Weights of a small GPT-style language model, trained from scratch on English Wikipedia: 353M tokens.
MLP neurons of a small language model. Each row is named by its layer, matrix (down: output weights) and neuron, and shows model dimensions 128-255. Each number is 500 + 50 x the weight over its row's rms, rounded and kept within 0 to 999. Numbers have three digits each.
A block is one neuron, or neurons of one layer that tend to fire together. After each block is what it responds to, as a language model described it from the Wikipedia text at the highest values.

L5.down410:594439464499532492563486421472457562523554478559567565504457514468540476406510540517503518562514528530549592498534514445471538548482512545512443462463578586522496465525442381449501522498417534553486504533458461493454442554539478521520569483424488382466491451516476514527561553499464435452469522489497537466551546565483438525490510546518453445574504488489468500571530563454574498413476
L5.down683:494512515475471554493504547509482458531517529511434436543522478556476468527550571568426591587554439565587482442514545513418524483434485513572432487564490476455463461506551480553515501552484527528460410436543485516493498471492499555552513445412442566490520538527519441490449539489513532498503462499460508531590427470411503449510528487478393553517523483432512472546430559462611490520407
L5.down753:532488503546391527554469489510490466579486430519471434512494658424520541466480589555505456537510491530543506559519496481558584493534494499513439463406542431551475498402370491481518489424397535507488480502523559567559516532530432507539591544500481565499456525518460513479577502429510373444426484532545532523496480414377508516541613511544418450470483464392454549510484487434503528495536
L5.down882:512551473490478517550521518483398519533525472594477482452467555478430445444531535559565544526575461509549498477450563471474515511477432520637508451513478533457443517534514425560451556590408499555454425477530516521546417508532492456485529412372473415499437532458460486515439570434466453466552529531530500482589489544427507440504537485509386565533631506507475420594497575530531494442507
Responds to: Base-form verbs right after to or a modal like can, would or could, such as to work, can move, will take.

L2.down26:518483480477513505466460447499489550586445439495475493526580463442594502498458551527537528483410519569446407572582562478488494474615675470465433467610506447490462569427456514457471563476459479501547561561506515493439539472481503554470457455446514533484428481553550490442471492554549489488534526468466526510472514605606615534536454642441577455479325420446497519488426525451470531500521
L2.down189:436424475472479515482445472589485554509478456534481450527516536524560450423555423445514486545448559538517517408504527478511469559505528458544415506462511401446447502461413355516444443511464475541513598522542523476483485454492481562535594443482473468445439472532437421505535446473552594520431536490653517594495565507453486541518505526454588482517499564487572484532459487566587469425479
L2.down387:503506451544506473467568503453390502578509486590508530539484479534531427560497587505450459473491525572521482499524474546556471507491584446454533492483504451459505491493524428520454531465493513584535594627441622489512385457499542439505567510455498537472455520469566465558563405590468447475491492534493504429471527495479497445563483433441516461453584532457573591526492493511463494492527
L2.down432:443505417568490485512535428500435569492462525461456559518466421557469490536439471502475555520464507540556461534565434460537493506609576510494590498559532457476448468505488436491471611516465558576481562557523576554434503468512558448462527392507510483501471542574536506567548469538536367521478522506470455585468565535390546482539435503434561457514496446561482581576524530553424437507593
L2.down636:479475371579497542500502428475489567494519469507575502584530410493496509518494454505421547526449446551459469554665466465532446578569517523461541513485456432510516504531533450488401556519516588552547493504470504457482470384466543525460502439496481519481470511506504560535531502485530463509430593515466596518563516567476595406486435566481520480449452453471521553523500559485436420503543
L2.down667:439505426519448483503494437464466558483507489518498438526568483461511458485490550484412503562467500529517503530555499464584504517571645534546592478562542473515489518511484442432466605526514503605441614508480573485524462448486559535485543387415537453446485463534536554600572540583554430443460513567453563575473605478491514443493443581454604454466413504452525671512475511458451493540520
L2.down901:440469478476496526505504450520497493508396430541424567519444504484441480442474521495478452496484467520470513501500561495606545566571483463432501494493510439543476507464473493503433491647564493570455528393491496506424515506517488476503529598473483603482482473432510512499619595455416485464516433455550539547582500403487536499470442481474494531527412491553593468553414477552467407469525
L2.down1013:518489410540523558480476464423509530514464504498515438548542433488483463497456501429474460490462533486476471524576411496580438516603552598485562446484553477525411595439554437490447555512550473530516514564462552564499527493517565473514445445461507440497447433528574528483508467471600474506468558534477503511508588465511547434505485574412542498500509542489545600552459481555533478579549
L2.down1111:521457426623444516506532479518486531556463474506483480544591468509522466464491455485417510567423483552515528578554486517568474504536631498494568489632491451502471490535569470465493477577493444506561556604489534452493431480546524504456469508396559502493486449495532489596549449580529484523386505522478467458464498499421455414571500472480606505397458388540467547529438536541479475538486
L2.down1127:484519425610545483483604519464404494576507477555517454500455419544470460601557476473484518575517518549502453426457495467590514530531574466516389439572542548486453491539339402440520583514488521565532524535477582556522466472465522501559507480432478517501454542560501453505488490483479483487471507456498446609539568528484512461490411483468620496543447474525526513556446444496534521465564
L2.down1147:514464363474489519526536444431503559532503541530488422492587427487352446540543504436481507566490520516471455575533489442547467508542561491564536456518562462472542503497494427461469508517494462561533468515483577499477455478539522506468458413486489427487513422552540543568584550511557450472464538574481529607539521525474484471499426586407608504518492525500501671508511483556476487536534
L2.down1196:558414444601505504524490427533562550467471531529478416569548441423537525490497484516386476575415516591515499535631497532536515524556591535536511467480546467558475546496534510414486542541517547540479570537474555545506549420494511510460476420412490477499485437543635562461514489514632463473476564495457476524558535488516468429477464610490599538455423515437586571525524506472409451535564
L2.down1264:532544433585508480494555456490533468531485485475476473483517439553442481547544513525483562566427541551545491482515554465627473551601527450616455496534549479414514496509509381462424533500523512643482559478442580489535531486529521548498578409444477479476454493594527483546491438496574444498478607473493495516476484546504467479470536555432588557435461467527536624522514522475492498514531
L2.down1277:529510509502477592447483542467505446495498560486491432592580458509526556508618377530507524581467447496464411579570490471489488486435560462509534465484583428462472540443435456537482397474375476492520496527532488443603520498479508512538513395460489499555451511543476474519428508510501472566511574451539523551475500498469614409521508459523507583542495491492520494496467520488457468486540
L2.down1283:439483414567551471468538466405451499557415572487508460496501482491493441551483515504481485474437535551495534551545525433540456564608666430546520511523502409478479510477497415507418597529511511597495600551418611546521465498527502485465517465482542505466544492455558548590488548559586423485459541584482501522525570577472532454529471538454621518502432469536535594618486537494489464518585
L2.down1384:398496417510457426425524466440564544522455543469512562498436463497559455519513440509477571516445555523533478472548477559521467490527539580488516434504471395397427507481538449491457542556516528592498557504491463540527536454480533475469454418432467483457477555507453474533534543568602441477417543444466528564528493535388538503525489602423565512486418557548554568614506510447507526411606
Responds to: Word fragments that start or continue a multi-token word, often given names in lists (Brend-an, C-orey, Mar-tha) or Mat-hematical, trust-ee.

L3.down1472:463403447439497543519559536574552530618528556533507501429363503575515481481505551526513616508502576522487486516638524531450471448564505506491627422420392474528493429501564516519584555402502439478495602514468489404467643563500449549519564426410510492581499462523456468478434620426561476509460530475497584500526476562523497519517485399484555478599484440503452410474440474439495482545432
Responds to: Word pieces inside non-English personal or place names, often the first letter of a surname (G in Gottwald, B in Bize) or a table bar after a name.

L5.down267:393474540517512527545505521455394498471592431500467488478450441484468518460500446539484387502509493568533539520547473438542535516564457500517511532496557453526459464627467475488487497457461538515540427504543490501429523570496423534445524512486486540591451552508534534508486460549580466496435483475583523517569561510464531529504485355446487572510584376451421564408486492558513487464546
L5.down312:495560497503451528485547545456526491497522513450515493521448439467531562467504493478463418401488465474499571437425575493444529494647496515559525504500532599534399440479445550531418440447511483538577515608557533531519534515477423526585484514500527545590401510535439501544479525510538469469376508462484518436445519601541609522555466408573524436423459480516525414538410569440560500508475
L5.down485:530503521573402527468521399514444499558506514483386514538450613563446515465551413513503482479508543479484467545445490503485463572512513551491491509452462553492426446452509495460504604462469475468416525600575503495540483411490432466637549462430487449574490535526559473433555597448604436459588433556435493596463512535555502485519454510471503537393521533445556487556389495575519453457502
L5.down570:511539512531493547430539510452595523462477471512480501500646483499463524490517526447535452454478510524606515523439512493546575491421523505554398488489497470523531508503583437526438455416488407496459467521486542492545487454464500450585469496557464522521514534476538536512466593464503552548520353432529466524534496445451510572485570502496587448433591452488588547482629488482461464512574
Responds to: Subject pronouns and relative pronouns opening a clause after a period, comma or conjunction, just before the verb (It, he, which, they).

L2.down13:493557552428501465522469513574521527511506608621550445559527503495376452559471510490467417519612495506536447498515521531504470464543490434418386470376507490563496506624440478455451444521513563463496405448421475554458505448554465566499540513572484447482399504481532515477534513533498431520429526559574404533460457488576464485561526522507385550419486510493470510396463469432434517489470
L2.down42:488455502455455577645496532548508480501506432492497562524576522488495492485473431464481562535526517539501497523472577546617522605529509438484513439331504465491529510598512598524520420530525513526552505456500499515438537516460553466547575530595456511468470446585534468525496455498553549397497469499526526549518512479485452474580486514503555596434539567543460555477416506486427600558532
L2.down97:464545608492452534556548539477488532524402601480491498538527460495551476536419530393480492460497554516529536463493532486495449559564458391498414477435475433535474626520533481444530462535414530529400522525470558509513545522455473523476546506491507471487545458534477530542514440448484463442530483562553393514582583453446472549444420496486499482424604554483568564429572517435475441433504
L2.down184:613535469509496524461474520448484547429401491453465590441534435446527551516496487463599546431542481512540564570536551532496471525528392503629531489517501496478451533526508540511471519470435520528468481503547554492548422479505495483417507539484468452552527424463545471520480529454466446463522515527564449494543511492447581370449451533519456474454543507490438419424585401545475492552513
L2.down247:526404501524468509436456431537410546528537476482498509397560509552540491536465469492531559561420519503508492520526511471517505485520549470405560474496571411462516512509496454472529469459459505547530547492496465472520484525482560530529482551500542520512533474440393461452439554564478539520437503554446430480542510469619519526467451463497549512490424537535477499523527500535504548503521
L2.down320:440404509394561484518493444556563504562531498417396414508606512483479459480545475493418558572510450482446511494591509504511458537555542446503492537525526383493454536496506531530464478617489445475443575521565490461508528602494544453491504503530544563524506507437503552539434476506417534496498548463492473436518476450490574535542434515499457402386496562489488532511442442571395539531592
L2.down516:386539537543414529507526560524488447501490522576525530581532427483564465476561523529446488471437503473421514480499507584553492529475523562556640408558474385496508546505446500390508476491504487602522499504480462483504541482504526550571446441524467498533576538410451549510516528511462503391516560567500421559562572461418430508431493553525504529462472541492471538485515480501464514598418
L2.down584:438500555501509453505493538526579544545457516488529463429553528505525496508451538506489573533519524526546542523504495464511508497537535523488484514519485553590536509551492521538519506604550523537588575633445449579461523518477507507571485529506519458426449503420372490514344440482493509486538486513515511467531538553554532440547531516493455522466585445495516483506385477453539508496473
L2.down589:441466474590555457439486484465595522517478546491519493477595514592557518493487483501440483532458532474536495382520492509539515456557474507490511497460557424490518459546476539465481521608519504601498564501525493475498547458457536533507460530611480507397518510453533458545508513599523479469420432497462512521550528406455500562529531432516475492493508527491566564457433550472607417517519
L2.down732:454552536425422427477467548622523489502459528404497531455564494505467481533485488528498522470532501494439536581547534503491513568530522446453433464461481487527497529627492393488546555615482459545475505590530558577540536584467558553574473424621458563508545463557490528473501432464487491445452455447572451462505499479540499458486489489522447463486628527517558580497452507458499478506463
L2.down857:440563497474550490538487534641449530429503462462494483479541447535434566452553512495539515444582644493462443469486589561501500502504466486487549473478484451553540496507461505485416501520506506468465417551495491516509533517430512597544456422575514491563469501522576451490423356504532483513535504445576418569538397487552528413428556533568446525463589451511536514444511489541508532530392
L2.down903:511499405562465488458526463470532563490546490541516441511603434446474475541519507444426505502425508563532514540564513494568502502557620441548522467551534442494466476445510419451436570565498473599529521504386591422502518488493535490518512421487471470476485416599517502625545540478555380497459543561478511534504547519535471498527450577451596495504479490484560647524533520540452449446598
L2.down1269:531525447580439499480473575513588483537508478534418425434572474506510507552431487495529464426529575538579519462502476545480456546417475506501587537488503540473492519532489465493505493516497506486511490429507458438449467604524448439483484514428507517536510506540443521526461410556507548600483452513428528412472504446417615531476450499488516454385515535502494494459525450551512462482569
L2.down1345:425447546531476545574421547539438423450450467544463475454514539492506517509447540524465378506617455476489493544475412508523472431601559459441490424459487468519512442540522568502489450423468508463555459427541399578505556479527491476445479552606424536514469492498508552527580457555500497497474437471481559449448490525496429533632519558545395525412551470454466508462560513408466534554559
L2.down1407:460554603517482480507470410560504565391428532524577554516640529495476506616557498457571545520564545538523533478512572488580593550470498455477549411424413462555510556539537558509459452535455504516573445512535495460420428528456482497422460547525491472444447464535514495584478504420544457482493471474656527463531530439536472452423532461506457489471551610567518444449490463525460519534441
L2.down1481:457538543426524511505535503505472529497482605526534479404533441496466450546401424498540467497554458473475516505505526530582494415519482427424522496427546451597556561549590468412463477615485502483595536540487523543436513458505469535539585489573527534464567415501452466459440503535410464474511579494503477534519494509513497524455484551526423464472488416512576502411408451524500454510438
Responds to: Abstract nouns or verb stems for activities, processes or conditions, often after the or to, such as study, belief, training, participation, development.

L3.down376:447558501404390508621464502415512489446577451554454615524404577533481509399547559486557476448579551467503545474464512533487524457526500550542529495479513623458441447505508449475452516488584448467562463511502505519558504496484461591569522462555467522547474507429456542484523479513483495501551538607415590577501563450562586492443498454552467477464452513494473514585495473497405469486487
Responds to: Subject pronouns opening a clause right before its verb, like He, It, she, they, who and we, plus modal can; also we-pieces (weaker, weighing).

L2.down153:561518499556385493474491498551546442549516477522480507535463547491588549597438437520487582584549548529457555559522494474496509458466465447399383488513477510423436531566513553532521559632425516500517675463554384515536559502529474510425539440476577540552544490522490458481474591520486520419488539458504463514531534547455514538567395415498509517392422559461512433525492543504500591484501
L2.down186:565474486516419502518480527526587497481465428457515422482577564495480510518405478405525508573539574526529469512491559498523435512421461497488462546552490497491448563531583501458498562511509560445459552481534421500569603533516490488525532516512569582496518455415529479494511628527543563517402523486598442487591582478523496365416384490531523561447477489611485402477452513496553511563490
L2.down272:462489556492414489519548545491445539522491412443454459364425495516566523591464551488525506567400497582487431556479534530488440563513452467462438479611501572512536500483543564525420532514502500473483629451537443416559544522549541499426535487518573569582569454518526516494519467505511516504515505489503515518580458472466437563526486433510461454522504478547511475475487528511577600500443
L2.down300:464469478534480593442513576421526554558540582497560488547516452473545493555490548499430488574526594514478489483519517484530403518535561544598506544622558423481384530519483413516459568532497482549500526544514505509519495421526501515508440422476532535532466495524524518522554520527480412418450519521507564542576541467422511515510445487447537487445427524500505540490484533543518476464519
L2.down396:525521596527394533456496571581454526502561518559462494434454509587471521568446529456584530546492459508419451447450512448534478543428447406506480481469554476479580532586469402531514535537503490462528520522490507469525578520560621501524564572619563607498554500564518548524504481451462480531529467418464535509454397521571415547512403428467537458442579555472496427484493610423470441560504
L2.down498:499488556497414529486513556560587503426556478513554512487520487503624563553584456522602516484588536587523420445498487477467463545521514509399524478455552539476434446478531457473364570515521416435585450502487375424519551580531518568528624565571465567417497500526492423472509509585459462526449522387569492450542437491480465468539464520468489559499541506537551482614448532361470525454507
L2.down608:441541480488431462484532527534510492490565490572478597445484520600537509535506400497552474459582534522471485463488493529469458464408545411406574536470456575439527587469503440441524509428526505439496453489503459514538479520542501490540511526496511552447515487503510420422535546543574519522551502450479545503564428486431541564480414534503361482434578503461476460533491472560463556460513
L2.down627:410426464545484530513447476444503450561586521480500458461523519542579431492598502533501453543494529546499563514585417534452422521517526473579523504515521506572410459537525553491504525484475533483501606493507460472491522500435467462462406498569556464476469447483440545530603511483539555529437598474505485486633534508548576532421424497489422471587524593590468546488462484550541460386521
L2.down907:497515503415508492542524551520611455579539560423473568492523567524487480546474505507513484606525526480456416474415498505446519623505508437367524526447508574473473508525520570528569466463381477450584519512535361510495568450481464511514524442568524568548531463453501484449497437518498501517601496468579469398567603482494487474546460374467534542496534452491479409517500465585546613474501
L2.down964:561498529479441513509506425620533436399554518475525463524419528510513510570415462468494511560556456515530439503459491510468514516352464473524478589580523483471470548508532409579544465406510456488607529555497483402541575454472506503429468427510507581500480465514444426573463572523466633535477625533543531477509503384491510549485445472527461532458524529506393424449474463524498505506511
L2.down979:414472493445440434546534442484565468578548422527480505403529473516457483444377483478497475471560532474535480460538477570560541583531443469583471538486484564455533503641540509560503405488500471489551520448447438516598480561538556455547475478636529550452580461520510444562502444587531476567531537537518471531601498442516456516459497430483526484412510474467491458474439539528591549473479
L2.down1052:619551561459548521538451518565583401496547511487533585487459563567531518471537432558479546491500555425478408543474474390432495540472474425488491571526456569483453494647496559472522419480475464551491517486553500543530547444490503528524583604462481643381545396508550532466526563532478519504446493561458582466519529555468466477488540372556508448391449450559498570508532469491534544458486
L2.down1135:435557469522520445530413491467556544575506500543511477438476503358539428593472490504483422588529548547494499518515405522456463539407555548421423497502519501435479427507519558574513451486420486472504579409485397521490471517584407489476490530522536516554566518487436506503509546495466419555546503459443428479562457459456586534538468452492453563515597547488544440411424495540515473513492
L2.down1229:451407395618472581447491464439518535588519500565531552567464449470464508483468510495460499491485541529503483552575478459549522533597615519526474524555557474473452507483545434500448581456552424547528536469402543480457514483529562498471467393497480483507530460594602546553508492463589414503392537481439502538524623540486572452525486611471584459503478509486505611499481521542492502469608
L2.down1258:508573534471513459517516499565557565567491523473527422523532583478554534506460498507464543615444484567548485481493436498449498540438487425437470530613542550436479498501465437486514478560461507471574581462534534463503552597520497583395459503519528625592494468519527490540497532574514499532489477532468533431562431495419460566598389476574548553499468471517470384493484531577474522472493
L2.down1424:410524529513486450547539477527481519565512466544476553439453557565527506556465509389527449555506478512489468521429518531519515547474453433477461465496464551487529509523521515513461535494480458406464605472499437464592498549567563587511560546559566565525527442492436538482518533505412495452542511495483510554494448455532488595582551490561494524484513498468522409522471476453522562499484
Responds to: Middle or final subword pieces inside proper names and foreign or rare words in lists and transliterations, such as Kuzn-e-tsov, Mong-ol-ian, Gurūp-u.

L3.down1520:558433597440515455509580505573451555557508604561522486509546565567466516524526502517417582540479551560510553509399501624504469521505466488400372560428515542512527472622491455525440578514421459489532501508449505482540425529463469535568546394566516504522482462600427528562508500495528480573541400445492492426459453537490410468541417549524545421465510500477539603435468498476593523544418
Responds to: Abstract nouns naming a field, activity or domain, often after a modifier, such as research, treatment, training, security, education.

L5.down58:457582440517439432520527577560445378510535506482487567528482540530497447578468433506575427447481499496562468370514497569580497447524464401600506518523478484539593509540521496503508466497552474595530527470477521444499493446481412619440523527533513511588428480542485407469376533497526451566538610527593429455586461537512443538542515542490451551470472425531551422563401470564485521636516
L5.down77:481562462464479486571494592495563410572455406495510438450548480540562528526491468521664423477340547513533611486497500476518534398446542469588460562521540539412532509519505482478409489595510607548515613463604489575502477453514542498472551501488431525457527567483467490404528488411526580569421514479584585528567507432506528507540486536461510527484446453471462480523506517506522448461507
L5.down328:501656497477505480473421473540484406550480520467469506561522534521561472587482527490585482493391503488501542442545508465434522586549536539670462509541428447543529481510552452494433403520475579595589573482393505454491409493527515489419474626512568495495505444493536545416485459493537532524553452409613509484480443443462526492529509526509496494520474429475465454457578525443584580556531
L5.down958:569630464535474524485506519596509441524501517561552490562545452543519524561476455448622472486390570500550511415504514486437519532513501554584490582462423463477496492510550409441439465529510513587529566487441511461472483450482444484413497524590511497503532480494515373427416551452506535543501499486516476455545507440586496573530518469523459514478493445445449485543526482433518494545500
Responds to: Byte fragments of non-Latin characters, mostly CJK names and titles in parentheses after English terms, like 鈴木 政二; also Hebrew, Greek, Thai, Korean, Turkish.